Weights of a small GPT-style language model, trained from scratch on English Wikipedia: MLP 1344 SwiGLU, 877M tokens.
MLP neurons of a small language model. Each row is named by its layer, matrix (gate and up: input weights; down: output weights) and neuron, and shows model dimensions 176-431. Each number is 500 + 50 x the weight over its row's rms, rounded and kept within 0 to 999. Numbers have three digits each. A neuron's up and down rows have the sign that makes its largest values positive.
Before each neuron's rows, "fires after" lists the tokens most often just before its 100 highest values on Wikipedia text that the model never trained on.

fires after: " 3", " 2", " (", " 4", "–"
L6.gate960:472519566528548405527482477509497559549429476527538432512551508562453532557419516493404507461544569527587536548537459551541482555544469480401564521432484502519468467515522549522510474435510510566478493586538517463557480564522560573442627590464559399477445448445469358510544523451512416485525494577464532462606561543473499468532497569575575510372436425497494509425460617528525553502576558562538489457500538439469537478424557526483403431514445529438466518487523424397502486453540424565479463544438479470450525605444592471468502538554495514510591502484552507468447425526447488607533603639462488564533647548526467494489557438501496443455457444504380590561479537502502440519481555466511500510517481440530586536461492546576419587548594481592456514483572447545461563538491569
L6.up960:500454493523467466472497600508545576588473424547430533551572437471483478496512497563539469508487442439495502539454502506481489612506508439574515492474577406560556523480513462649552572561481489473496541574569574425500438519491572433505570528558461506616500470475469437469578484550515562427465454512542491495528508512463489538437490494435515536428570529424451435479428489553562400556449493492445486479545494489561463534484490452516423502439457520499426525426501505421479462502584393576497526509527529412503469443479541478418476443461610428485462463500489490533482528520456518513500628563604553521607501450497490517597498494560494446439458565461504477486511536494484455555517464451521456492500496507502502494492504569491575516395543430499501595584537391574527570540558475
L6.down960:471498540475431487488523555508500503529499470419514520504534519507516507601459555576553506446523455554602457587461429500493482583471489546606487525434548433583502536486443396554468515504474491413472449568485515499410476516600426511492544477485492474560449492492462516457491494553487516443547517495506358581562564655514452501491499506463589521444540491446457503508565428442516451524447476540439562490624567493472466519467490527567425576399363493532495550557507586529508494508457496451530502465519449481495472581515540389464600496432543379523548493583459479499525502576509424485488480483508519471597542510552544463547529500584562430504606450576511519531555464525553513489395582483457522558604524511389534598539558608485498584469619484453378539529586614499524524501464437

fires after: "\n", " \"", " (", "-", "==", "==="
L6.gate1068:492556568511477489444535553517445467459498511527495495515468483476449451580454458509456533515499469392517562470430558570506498449526499548498434532456488571511522505505465535539452461624527518531519491462637561434506468581473467419576488486472523383519507539524533534507498535409501556525509411617485508512566593585438414503503534483471506495410453471473489476464426535495534619540409479483520533447538509508520492550516517532519479535435568524517461440516461410430521487504421461582384432572580468506486485497554502559467471425522589471587459463518544531541512465448514451489532508595410435481540488533482406463489437537513509507429555461424522427543494463534439591490480538580510420610435491524449514551516523538569535399640493468499492411468595547556532516526513551
L6.up1068:447451567545433435508474557534552557505613545492591520526540460453429443503593477432496547576434458524670554518514475534574476553555475687503506470560552485560485485503544432418516481492532520481486601493469499523463520498445544462474528468560488535545434585555464512450506557482467449491424492579466410554388503562516468509592484399541505460487580413552541475520491473448494566445502525497454410556501556543440516537506531473609443552510510519504549469453532444456419509415501554548432444503547524482592458481524571532496555518506477471535518357508449400554517560524588502518464460564500449468567538526388533503482467472535459579420501515381463507488564493560492542389461504490500476416531560444457499553502536470498475444567557451480555502473524543574473543519500524
L6.down1068:517466518537566513476606457589490358450427446480508444630482497479436456529522576507584495460437554516535491442543484526419525545520488506424473508457531441463529527560548532502519457480553518539380458447569533373569436529486477539484493523498499526629492503572445528496489472448525493461468385483584424566490509484505365501502527574537513499402501521412465489447519513480558501518578563539451545576520530482421373472522407538567479537408555514413518486507439451590509470543520576565431448431435517558518552428511467514475575486528469488437571495557435569445500533444533472605517476537457515449556436471550438496483505451529612512489478545529488506501607454555471498435507530459442447496491418479504566635569490485548500491554472477547535526515483511542484509536406543

fires after: " ", " the", " to"
L6.gate555:519439388491444412439495504407452511515432398452412464515502397569451481409532528558467453449472534562489522500400404488487377569492449516486541449490501499484634487568551496450499545576525492511573429452521524475477415555539423419428559561470567443565512430545522555503537562486433546512529489480584535575467517557491468573498473544438491547456457488417466458616463427500426438525549526520502561427416446453516455561441595511585414490472509503441458473528512516553510507489494469533441565409604541480608463528430482473551559474578471472566521464601507511546470474556559461568549473505472415428512507424506514461411503456487537460396572459501538439555504484397445495483525534373459462522455477462455503544456571501540490490455458561479483456541443494472491490469456519
L6.up555:459457553466531418380484454529566531497455524564492465429596542537474478516449520481596525483487493465393489520474561494450534458518509417501450512550532509481491456520515422455540541450414526527540394488532462462442534503494484510523605480446445464482470489466450574543458484526515450548466582495592478447527491498607546584537456418559550493485485556415524504583478495399535544474520538452537448460530480453488512534442509438404499481596526404489549459537530505496516458531443506494579584501531527485579527519483408538525556556500433511438557487475500464556495393501526534482433546482498470407543549522557453489494504467498472506482596488450589468485580497536535527466537464409525526422558543580488503451526566541503527527425410465485519559467488511473476538534489458
L6.down555:425520565446484540583499585424559440533444476527484374541432452506487475504535431419513491470528489446421547507478566517488442530456511500545494484502476533474470517533517533540465511463489414522446536482501438546472570470527437547509414545538432488603446523486537482427510409446374497481502570473495501492455474484571532531535492593441544494597530511543423514513506463502573549492547445486584373552601501526414554481570478567466447486335448421453556521493455541521571511535573433471508612539475435511489522506411410466552472499462499512483500475564522487515454454520560511502450474533497521444551509524497551485542574454380489466587567509444483485461530472492497472462437546410418524497427552517553512589432497514487473485489500492502510550482480538427414578453415479

fires after: "\n", " Chart", " Team"
L4.gate906:561500549500615435516496508474512494481591488506492559492529503564573485420519458498472498467440498552543560481552453475536497479442509471516528408562607544528504522532580500426519485538510530531527458469446480477524501481439497579596576460503480576567478507396510500523518491466485491485547402631474563509495371570474545557566569517495476486472518457438550486497445510523502531457543525518590505560465447575574493471467561490523620551509488517502455479576509503509512500380447536459557585510526543552562444478469550506505492529429455560563469458435530468456495446465445477533498466475554468553496461517499567474573430467517462501550560470474504593497493529481466577505448526479563425473500489561541464526441526531535493553570563422559460564494580498459416479585415436
L4.up906:594406607491572592505444480514492586500470525507518454547473553492567570531470516488498589390432474469465444490557562477467505544591517525460523492506515492517530474572508416529485510497539603482512382470442529409467441550481469567559482493494560489457530450535470495436471436606504460526384585469430412396537533557496582497484469466549535580487470510381450465436518480554491466540469552530520533517492516404603501503494487508447502556416473429550502563460520555514390432496477471528442558559588497522510472531414500510497547444447463530575517531462535472574406516407505520461536489454422454485443461520541494477474507544568600486447501539430511447523527387536580489496505511509583464475489513460476468507583439344451540552506543561359539462554535493430447505379611524
L4.down906:452426515418528578499492546497464495478504555608518493561544517509515561437421558534518515450545468478414496502502565468511520556527458455476494497526509514457468452439536563527440530521509496623576547509525607508521611550443517478443566467508497465579456430484369634472436477503480532490434596533511448473507527510517471425549500531542524618538491519511537417492583467454472549536557552530440512506540409502464491441442473548576513423395471509466559496530421452569387500540563533456402544590426489425569476506512409514471562560444471470527588529488491462511458412541427490490475550474428490562512493528461511464511565591474456553438480570504558467491583486493511493558422525567544493476451445572467558492511420489437514454464409463422500481493572533408509492455499518

fires after: "\n", "=="
L4.gate983:495454506587572498502408571489537531559536507578500450482447484533498533410446537482515485478429638505534519513503513412639518551468513410471531490555500521427489512542519523510490502455447464498509483544540496510481443447497425543572607531524511523489521544580449450443481371542496541451543420490541475518565458500456434368581510430522511403515603442454537484598504372480534455502514512454538540440450466433432506584553518550486546520537520492511484519477504538536497468513422510510459437443422426514512508497452454569516455480503411564458537436539507546535507499484598461474456512451458455472542455488433555464449534557597448443422505451397421509446446491475488469513420520490495399444475508604474440505546531394431581508513501448483437493578503526437571488546508518
L4.up983:549539494551478527454499446487484578531541485481511450525462533555461412508458458561401567416433572473441525525386520440545487516519490502428579468510396524500459503500523479584472527503480537494568438575493496533521496442535532501564523431408562568487520499508332492540489499478507495484569521463499553439515449507451527481499454502574420526569554362476476483508500459478559534521527476557538532468581416435457485599548494516504468500432388570504532536397539489544473483472471571564453551532552438469482515402479523481471509462484477545560519544438501482604573427486570427494473398488455467440574457403433548430434443560543473548466573523588523509511495528512492497512529559491496509433451494603507489556622436439503478451442467518480507528527489457461535527569523437
L4.down983:482548425495593540514514530567557493547482486526453460478501581491581549524505454572513508514441542455498474469575507448543444520481445508537456498547596514484483566563589476510605528436448494447479488478537505514477377499453553490519476485440489573423431525561477493600475416494485547511546529536458563559530479564531527451480402510473649459546477532456521475531466490514466546568523540512608591507489505544421513539457587544468501443638466342465473583457503421519481448570515567585429535456473468465506484505465516488549548470465483504552542553456557553522572450545436409540519464543535447556584551589436587573468634514558555426517423495489530443542435588445476494576527485539491535421605582495498505505459502472483463559499506499387518528542548565444575460481506464

fires after: " R", "O", " r", "′", " H", " phys"
L4.gate81:505495510520490499420462496508608565572485596546443411588474464481577442527462517496429399497501549502563461388570506465545543596491543495525458510546460550440492464581433468476474539468405512510490482486548470550449460485546509478463441613587459451408420510431533563476507438573493575526411483480468524497519577405475511501467472515495496544477452504474436487593532544510551398542417486471533515511487489489463535518466582538466474514461531465520397529539487549444503457478503492466605502563456555412612462506558419445446492479463555405563466528373479435387463464499499475509552425462516523552518560481553581525486340545518568455490482408510509475571570406555521375481486557480493544416479521451501485550455552510531504534467525543525543470552549487482459452471551383
L4.up81:485513471533422473491425521537486467456479470484468382500466543466412475491505468407505453471517514472547398489508527529416577501438551432441475612416419546559527462469587492538543539542502380509543514469432532564512645447491481415585583496543534457490584496508548504487373448472524470519441486517521526539420478471518432446422446478472432535521457469606475509450468525544512529476455488533494480471564479521548489433564501486486589557428506564449479413559505538492501476510396458545555376474612429534521465512420583447622526605408424551445559466506513527533542532504572449524553541534511471531503448405526432497478419573560526456430392473491533511505482437575565469496475566441466604520484527449562486533476512445536563395533597506503481563549471524508476511469477441
L4.down81:490487574529518441499376530396471519449447511471515491471517604405478527499536451381516399498505557428508520445493533400611527497477582535523449437453428509473479453447506527400443417559498502564621484467554535503482480418470471485563415467466495624526467470455511464508522521477399538553484555547547486510547533555456556491532503483504511497526409500509563486561455524507545488461446530523493439513525481496432493526482449537492462544425494521437413496496501450469529491539483496550448471569513601444537511449481470433563499524456515457450441473539556538492547521443492507466500489492431460660569542471417479444540567548571553451471490510491492444591446526484591537457522414520539473468500565460440457519610528500443451493470556473474494467528527531520443528537562416

fires after: ",", " ", "),"
L6.gate974:434502543516518474575478460546544502540423548495519531503446485542494439433432501518500585442522437475543465396442488533558531558543439483427589505516532551557503494474541454540558464607505494578491521524423553487517544522517494517450566389475505487567629594410514448563492481480458512487494385501540437635476493488497579471530485448567439589495457488416560512632483431499459474492609440556551487503507451522552503569553450493420563496524471480435486459533518549531502439507450493519462525483470573449511455431441416606506534610454591452468496415378536532470492479477516466532490459442423485503496535514519530437473455487511473528520572496548511557538488603502533511383438468529580558421447535436583399513515519479470556583511578542454543664420395515597573510529503430
L6.up974:541521532566455516594507515533469476463539579475557426484464415510531448561459503447540546480519522478381475528460492480564494514503561532450484462497501469551519507551487414509487523520464469514475492480431429529503539428447486471546504619448397554427463463541634443519504447477399555500534459531397473427504538552531461561454460458466449499477483478395447608459482526447520452461531450511461406478517444561538514457534475452454542524585524540569484472502498543605517444537566535542487505523473456548472480529579465430545521556491539450489495493601444462458426327422569526515534500421446548519491601470471359590453474565424467444455522498438448369468453560512552575492441500497427552482490465465536549518534514509379489469459505454533498384554539468604514474453530513
L6.down974:553553582548583490401536534394566577451441548539471541519567462555500589556601502522589598530547507513504560493527518552501560511452392530550461494536441480567505484485575498487505506482553493571533536478572478503558481463480439536535495470453575592466543516609496358524450516562474502441529544487557480499462525498483513547472529504497474526558431469523471467510498478431527529456529470465516500455461430573599502513514476618511561480346481431524544491575562505548557424439497516452545463389423469485525469466445498539427501495490431519589495493576597576465524498415481604468574459564459511548437437491550464477450507475442511503579496492571524494541418360559491433610486518466573507514532530502518562473466582455456506460463612506457531497387595495503530527451442539

fires after: "\n", "=="
L4.gate15:525465495493560488477519490469509496418471452542515433509410450451514472493453478562458532521481489391546492504583585505549484571511633532453462507430496538600480601578423440476550374455488557577428488494594466506596524462549482541413544604444531457480531438511398530549525467597488534515506432617490523441470582534481518541544475547460465463493517481478597463505502492431511526449576523559518515500452545532463580504490449472483546439533458531402533567518548489383491447449476513426536533572521469496467477493494550543402535453508457600485525520511458421529556534498544575397462507438449556466466496501512497472494442533497470463478400475479511491436410469555486427493513484533494479550538439478532494447501419531554460505414464498514466475492517469481508575565627507
L4.up15:582541473485559417424530412524497498462502497531578501521514453410476471565366473501421491494420535533626454510542454467456500533476473550532461516441454524603520538543511526609540413584504538449531476573594487541489533481477482501454460491436493501482416568495508503485490484551462493457539478514569421478553479574461573440602559569499457468463512469519497513526505411515474525413522494574422519575415479478439602488513434512553395534487503466434485516478469452482464458474473521470547545541568452462343486462483475501477408451525598595430510400484530534545474449474550461420476571483378420498575453427417462538440450472504489465590416474581445512391410494493537510489428459573510598430495490465533472574473518458449512516483496479457472518443575451511519400553485512
L4.down15:489548467420522451523537515558393520441472433501623542361483526491564464523548629462530454523457498494508442572437511493496502517461576529576524443512518487495503533452451475465511508472451555414373439547497484477463475554580575493479472553473505532483474424413461493455574520429465502560469547626522469426556489458540572455497512536577556462473540493558496522508480509572580475511465464503484586386460595537442552455494613529494480522224540457476604553507497488471586479441524457446474435468524483481447368458502493543590494474486468552529551507588603568512589523472612474457467462460477572516497528499420532511537450413477523555517534540512500538450537495502441426478471451522545395448466513528462499491458534472559546436474514435467527537547472521481466486413534448

fires after: "\n", "In"
L4.gate924:420505477511470510546428512479398524628543431470549505501560534434505436464535517478475514485515503488526484528526494407551499433437506530504362510475587620539388556471611580475538465540420556507562469505561517464481459495441562427465481519558521510555481578515479562517574588517500524559555488505523514518538546515562475537513608510471452527517434548594579413540595489472544494507408520487560505523575538461505557501545458521513525449413493485501501537527479424486447513486499505519424449507492511507501481576440482473511479467472477532501479414381537475488544567537492431453481436455470542462455563481427591519536589481499603408517485504496409434467515528538482565431545492534545525443473405494448495555484531502528547495495482489484444565472556493554466502558487523
L4.up924:501523451441439477415442490539485553531465512509515415475467534524548519342483519465506545499447473441549456550580580434443507536577515590569471516475551494559526528493562528514576491448505533438531423586418566475495565510504596491475476414500550509504602513383478370524507514526484418511453482589520560533456568489540540483448494441496488526438528607509518578480553508471469446475550533433521469466461561412482506445555506577437528573430538454529464456567507556547446554522533427578351470437532427540461520469610498459534565493446532500505438502468545445544531578459523506473550468422429562503497619445444547450524488512549537491420518493435542417556445510432439486519477556592546480575412558522438487535535566457557511490520561555439525503501513580429496461515535503
L4.down924:458437549485497538468507537534512472599498463471638543462542630404442485535542491543514590510476483570447503566470575555509469456473475524459658537492464531480497604530528477497464417536461520443406498547449552542488494446524499423525505481472536460459497470576545485355541524467550526501468578521556525527439461507483558458490404497484444528503452429507488495526525568557526511499500538477516563476431512527586513442485430415505492458240497476500485525511519486458480536611470533506377468530475475468598493571524483472560513455397546596510513489492524546544491506540534538582467477523550471595496567494485471565475467522433531511467437501387544545565583525502471450479365495558502485449548522510422415536536443461535472507453474517513469523476442530517397577484502396

fires after: " V", "v", " U", " v", "V", " sp"
L4.gate21:451424500477630533518504528510514562512518541494589580526447466528508526531491470472584492577546563474505547479409492498470550509524506521527527422560495427534471431478499491562498481472483452504480477500503609448496599522510512417594474473542543513546493532540515473505583474583547583499454487583463486616522557450486523510497441480478580448477483501430516473443518505555455566494477466425533531588497564504477467550532446468455469470526484477412412532481429494545481510536451507496534487441554571552512461543479498511473540513414503482517560553553457440468501473541535500541629424503487541582431499374529541502522484531467457587522492453455571542465448481462497538464489504555383513466394542483456506466448481454466426512580473515434505498526496574501575484493491562
L4.up21:556473450383496511562493490411460531558456544460428577534471582551493456509409514545556517527484502456532477539429523566474462502487476517522545403441485453510506480564529582493497649478502555566415495469470453472470513478535566473541504505516519383515483554592460557371502476480507529474432525422568510591483553475505464455606548586476544428505601463402465496553567537517463507608470509497523510461562476583555611515454554399422490491433538480435386442496436481509499555488453467582541464522465491392426503532403465421452547471432491493542522531495534459478579553442462591450570392471490471420455470472492458471533519578434512589416518548414497516509472531351440445502444485497473435552538495484516517478490437474516495381531492534480511554597496510519482495521528469
L4.down21:560504451583506496502446460550578500524561388557472559596435434496527538523482615506513534535543496576499593436521578462465530548428603408537541514483585609551498557433541616445521504487496497507470519513520451529496398451575486504442505487445525527550424500522476487460496513491537473532474395396508459489521546545513510512560592594453579458505527576457510511450543568489517542564554472504450412532493468539497501556516498601446470492441489540431500484504472467488525512427476433554527499455511516420511454459413556504502476507627538587506480547518499562490549436486564539443476444496422455472514528448578476546417553426515509475457515508460459479515494525475463497484458442549666514544496413525433453445491433555428480447514461480539410530395461542463536478613511455

fires after: " S", " V", "S", " U", " K", " M"
L4.gate755:440450546598502577513530513462542587487490494607522479551616524549525463547393592565495498429504378448452471553389434540557462548634428456585500440488541497514521504396487452513447556426496463594437485476521534475515433599496561488556445587558458531558454485509501587530542427449476622468398492531487487586512567422492467436537518530481610525566515463515515468545384509528511477430445625572611437489512518433597434479383520515487505574406441545448472529408497492499590563553490537438449549533458461493534471446508494432501447531486471462475492510441403554551468521521526420536532508572541592501444529578536503512503533477437442556559487577585485428554503516456506521447466535488528557478416586596370507402458531421526472497493544491499476576479374428525476532564504512
L4.up755:484464478459554463582462557448535542544471509468499494575521463458484552541464475527495559488460631475502420461439497458467405524546515470579530448496476442489370555438580506475535555461583451512438528473530596574546531506519457624525462523450456440455483497445522515479523484482489502470459473559501506495555541495518489530540521523446474447417529503500454467448568611522448453550513485401628557476464459488421480479474513492500575471511535474438456530444491488474471554522555424477494519477523495482570584429434463459529513434551528507536458520481537652565451406584541420471489513566542471486494464556591442602559532578471425539513594537472550553558451510406512473566485508450481418493594467534510559597460442458479545452518560567425534588515478551511468513486460545
L4.down755:482495513463479503500495564413458502486511536460512560488468433493410481507394504435576513506509558436446540487427558485592508548425547476503565425489462520505418522393495548451414455479479458555492518467587511515435513578439445473608495490436518478491455469540526482514510543547464526414442496410497483457561504526550483462472514558530533508431465429429434549585454471472516515522547622538458503557541578403531521513484560556502453557466483485423459544569422483524566489503632453510545487536459525499563450421603459488476453560594495544470427455594496506410578405521521518469608558459560367427545524394542455557521494497500513473536488456542434470573425457510455626544406429471535417491448542488452511468566548540498532514471529496603520510511471499514511506593562602

fires after: ",", " in", "–", " (", " general"
L6.gate608:450488443469482515417539513511445499466511451540571548501419562535519453548547492507567469494555522571426501530416439471488516513541547441549465519431520467426467486492538545543441508527463516509472531527478506431488457440434587458543480488489398469504535430515473505434467519502477594495475525484406403461527502445475423525558556467578573446503441470464415508553505457532503545531431581444559455573540486437487485500401536450509428556486475611488512516471596424454504523513631466445462522504501577575445569457499460491464559580614476447578506426517507447489527480562446450546502502492584532512506470497485494485550440536485460512449533477407416516510474454536516429530583477578394445483470412522492456503606371538549459530438507461500556531550411482556526537583530528
L6.up608:551427504501551472473572496598571400491493432495492461541476588507499575443440578571474503596513513499516497427511442537524444549605547466496538480524604540471521526537513498434437578486518482483506529503519439486528494530459522435442469511613516558464421647479612470457548511488541448564581508426518603521521462464562468477504570469515403446504576389466477623438540375511518487561468485574437447489605516508541561491513456448553445471437474456532523440474507415599488515455391359458556481475478428414461567580456504479513564556526522533468435462475463496458514563509453442457385497479459510484443547441534475471524474457535519525447591613522475601419477541493477446510480495524524499576514458441487497428557499488622435556435544433530531450486421481484533398506515524
L6.down608:454497508471520495519562508531501477445500501518505390458468563518441440522455493526416403514626518459463546535573439524530494470448480461479449490417563484570523556519544543394451559512466526608458467500555606517450467408514487510533500459532565413682453488448508493497541504480514597464466461540521499542483519503515422484417377547426466509507451521550428434467444522550435515507447404518520532517580467492534542522558512497426568461385526496558454482534460445517459592536492520520469480515497517499521538464479500494499511538559529526520581570501495587579464529582598450519537515466473472538477569506560484430471455401575491449572594468560518458519471461496494523496426423501495598550501499601555553550549504438542603546464513487470562548433492476566561520559487493

fires after: "\n", " of", " the", "|"
L6.gate999:551405375540468537465598489579501454515487561552526434487586430447542497526620518437486458447481475398562579542493548538489559504541452571475568529467526535557517525437489477418514504473626543594523608567457408545463503473441432506547535556560502567523556417556580598486464493540518493431477583511466481416442524457456524606499436448423479495561506450526489465538562537529557563517474532555478499483514489452517499545561543442464512505464575488519472514521516560496477489455534476508525572637471413406427458549574529436438506477478430502429409305503590475504515473444469494475571507488456546472418444648531427535465506482412468498467421509468586607493546549480494597484469528447535401593472529552553478492354460438506503559506474621528602462486512480500517493489464521
L6.up999:438548457436445558431494538492511476528538504486522391468574563532448449542555585443500475506520432498511548526436476585456455510453557504453572469574378561507478509544503581553517529477516574607461485461519474479467479512555475517424525533527471439464558490482503551544408444504528510563581523568492475431479518476507551524510521572490500574490531555522492526574517506467450548533526489519522505499528514458543490492463529474517459426733449479486524563514507496539492547494543514572587548522394523500514475541559614534556498454498476532519449502600522480499456481481551482465491442486534510449463536467497499464570505526479552532435450605388476493444510515453466515567379570539572498470557470547443435457498457522497491420498497659534415532544487476497578486482352542
L6.down999:516490511473489435490483531482458518474448459498541506590546501392552458453514483551511481490583490606465555443545511493471526531546575564456506495480509447522514620474543509514444435405481484439517477590556553524490568570508485521475556468524552516396495474473448449473578444582494515513512448504504440456491538507512472494577444530449494447600485492506480411441463443526511476537499476498522520448442515535542536402476467491537558464065482514388550521388499515527511559467435496476537460542580519492477456544589444433547539568554530485502557540514487485463424507563572479483524529591514521456412468545516458515567535571527514505455577448523559502481472548490600521485518487445484551536528475527502496424475484497457584444458565417519577420511524462521547555540617435

fires after: "\n", "=="
L4.gate163:523487502570523521525430463532518454523548480554513522496534531541550524476500549491517435449443644453505533568466442579519500505451539470419507439540503465477474532564494528501605569457546562565431470467501480466456510514503480429568520491455437531539524477566473445445481499516481539449551389627530489444490508527474537506537499512539544587562586537458510421621490458493471481559452524465486572541451557525496571464508528533535447515471539480503527456547467489566548468524540400507476499557470637456538396525516539465498485478516543458499579509458561531515507548526532494356511570443431472429496404530571542556373570521510452532523442399418471547451484533468428583590523489599519461416568474597515427468476526347489522537456470544482452437493509433526562619546557532
L4.up163:454572468560517462497480525448459592454589512450496353444576453543520531498530576599616484531564629452450526497535405564510544545485464498539573531465424475465561477520498410466471573570510446557458417500530496472474529473585478422470556479429544481524543507567527557423418485533425520468576465581511435484594515539454563450427475616453429555535502566515576457446570515589605474559506481499534544499531547471568519552514565621400508461460552490480453534517480485478503469502505516477397450588556362421512483470445478458582443514538462585502538527486511479511459471456518489523500515425445446520491505525584543600477565565519487460486599445471381485498543496522440514579473471497490449478629560501486524464548435502601552542568484530449536484498504527556501436606475575
L4.down163:532499473468465596498472432510534517495487597550533637539551427549565454581451428563441529464517469559409536535544576414532453478486581515455465570500505522511441563453476511555537590460535512499534521516451460542513553503417557483621464528511585490505554506544564496571568542505499461496522617400403405515411526464510400573569502419564465562555533541463473530546495503476447475522494495580519462469438564572570527519548481533529449553242473597538555574551468423536480485538495474485527507506472538559454467545433469558393564561506535457426466448521489520481467446535473564489471546527480433601489512528476506475431509453456528521437456502515528462502555473503525462533424528405575450578426486501496534479553507525472441499456560583549570542478605492506489487552494504

fires after: ".", " 3", " 2", " 4", " 1"
L6.gate380:484482467580453447565464552425559512611456610487534488535529418556452505507539582530508528464441399491494448546428517454456579481499524485394516509475462424401544474558515513528550510499519433533457497476548561478559484497570456469457541499507466493433459496544466502544492496524557442502504507461538506524538453554547519530421479517526521503380496537492469451473483489561521512567539528380470525543557472548590587566490568461539415541536509538521501456478445539527501478558553527527543424500455534434579571521475553501423458501553504510495455549582550460491495520496408421505544508504565495591544565473546573566482511448460556464488474514578559499503496528510485506443470482478482527532522488551521473503537449571561508475410617480493520571488550472567488494539441589
L6.up380:500478501587532552505544544506471506472458473404606504534510495464496464467470492502528431533527474465453439429460533532500488569467487526432476520576481563467567497431488532519483473545495538532508513569463441560550469474510515382490586561478551519598522503570503514565612490545564588505525538443485454479506565409605427411443494592543421524419468483497520443542490496422617590565510440371546567497425482466532436487522615490537483557471478442511556487496447441440446544633531426537461535577482533555582589412436578592515419394498439508485563450590523496479489544403501498489493437506473392519488497491527538525483486454485475439484491496525504414488463474520557504534468495448542558564607522624541395531448449523478433394444479440487445503500513510567445590514438518
L6.down380:558552439498439522461478483439557532455454480539550479505474556529493468480526520555418571456582572486471450548534415556567485554528416550512414555481578458526468580458486547460518537491395480485506435472524489477532429518469411563478539491435488500498502425425426499548574540456461552485527467465441448479494446558515487528469492483534509485420571506513529453517596414502492573501508485480453452464442515493547561523557560464506567443509463546460524569474454501467454504431505483469636527490439570513573566450553522537515545546462397398516529454549533528492522542435542447467509461417418437504546540469412497470474583446470447413510536490507437559517543556506532469555461545429431476480540507585404441499450457521485533415491449429544451470591478468577446506586468470

fires after: "\n", " (", " r"
L4.gate128:449519485560576459561474383450468460440550512493491490567494466499473511503499504512402488486519601468469484488548580466549495551575475531497448478439490487501515493448471460574508500489535593427507530535504467513467490463472476390455535570485389525452568517506380571482602660595531531514563467480432490427487524573439513559562524629493404496533470528410443550485476483516433551469466546538503526600520452543521527606461437460501465513433431541447487500584335488515446514522542456486540497522479534482452486525490473513471511542333395499540469478550507472533437499492549499432541484479458449555501560430465531491504607416451534432532539517442589469468458429445495479512511549539527519467519455485510544421488478510542580547531521412507490457463501525615558541635540430
L4.up128:442471546521501554501458403460530482488512510523563408488453528446529533498609449461501507545485563477566455537495522509528500482450430447489453447496529479478509479570497399483512543506532549517458584480464508493555510384508472604513569449532413433466473534549444485467568516490467505526472552553497484473468523453450458471539507536480470465546473490496462577421477538582469596474477537573630540563492518529474513452558457529430472534582417482437558443609476460489494546574408484523491487483513482533480526533495530473510442508445465554451512537588530506549509513485509548528483536530389470481547476566511559476441568479443493481383473452504529531433412558572430480454435529461559518497498476456439432571546508412490455457649589449525536388431555502490522549568550397
L4.down128:475492526475579559480427389524507460522445550472524460452448439426517535415525523476514577545587466445414350417481515573475476423496462420521392507533506514458556477577486506586417448538485564515458545540512440501569556438514447579496437543530471494535492607554477485483500494484390676458479535470436432481447493438407547520385497497474486464530494469483563418521530548556557426481492581519434466426487550504415436463575519525546541536435464498511540516442559494556512552570484546534463442510478446515565595461480518607616520448558516475481544492557412491557454488464476457522526622483631494596471484505500447506546444511468503592416458423609544438408470453476490417491363454476550469497522513463508518480532504502504501541522519435558476589518513455495442570507566532

fires after: ",", "-", " (", "–", "',", " |"
L6.gate888:568534489467560538555516476461448524438514475565453545621464474497531510577567443543526457497530519499470579460475470393516480584465455473539499457487515463523516367450507498499438535573440467484442475589500448390546518462590546554469596490521525438402522475517546443420524512479422432428490503470548505409483505520420465439486482468467444507476564459345515505464494477494456504580484539589485441565462584624475446538486446469458344565441488540458538469532472525499427527536559490454462518523552430451530467496457533434446485499419597424474436548479466474484553540477560521522584570486493531487492542529531465495438463525492508482454490461470464440511475537480551497508491459509534443582469525476491481464512359501480492497544393487574593513464533521509515503492447547
L6.up888:562478520490434477405499515456575412447337486555510530414427430510520508531548518488449414542454517503498536487439481410492499500468424554432548515603482512468555523444522506543469561488534557512524381579499499497491445488581607534447505434453579483470424527442552573477431485455547523533588439499517501469421481452462447404540441490436519560491426424440454512492477566507470480491393517500552441476423504521515506558475379569450526499509600451490574422513502425513498518577570541375538518431564509452519609499470496547491507530594540488420550580506510548521510472564498505547545491524443510499494513563551425523472488412491433446525468478532461420483493468471443506458498366494487470507480456474451419535414546531599474463476506465512439541471650481423464536503517553
L6.down888:536545426495444416528500529496428475453533523512545435605538439542558436527501490451545481585471391506434550545512596499544388494592500522519494435552517566580432485530430487503493536570528522481590466468513550575454493526474531480512457399422637553465507537463485460537508467385508568435537559482485531372460578491536510518527410609542447406503513491515590441556550495506469549520506418514483445413455533471497425446539532438452531485413488459519452467458493513530530545486520634533467506544515396484558445552557557497430492559525515482437575510521436514570420518543518483569410536508420508460482492624516494544533500492480393497541433433546436441487506516510510509399535547507393555474569504445512491416404486432519371508491430449439597466481435475452524515422482607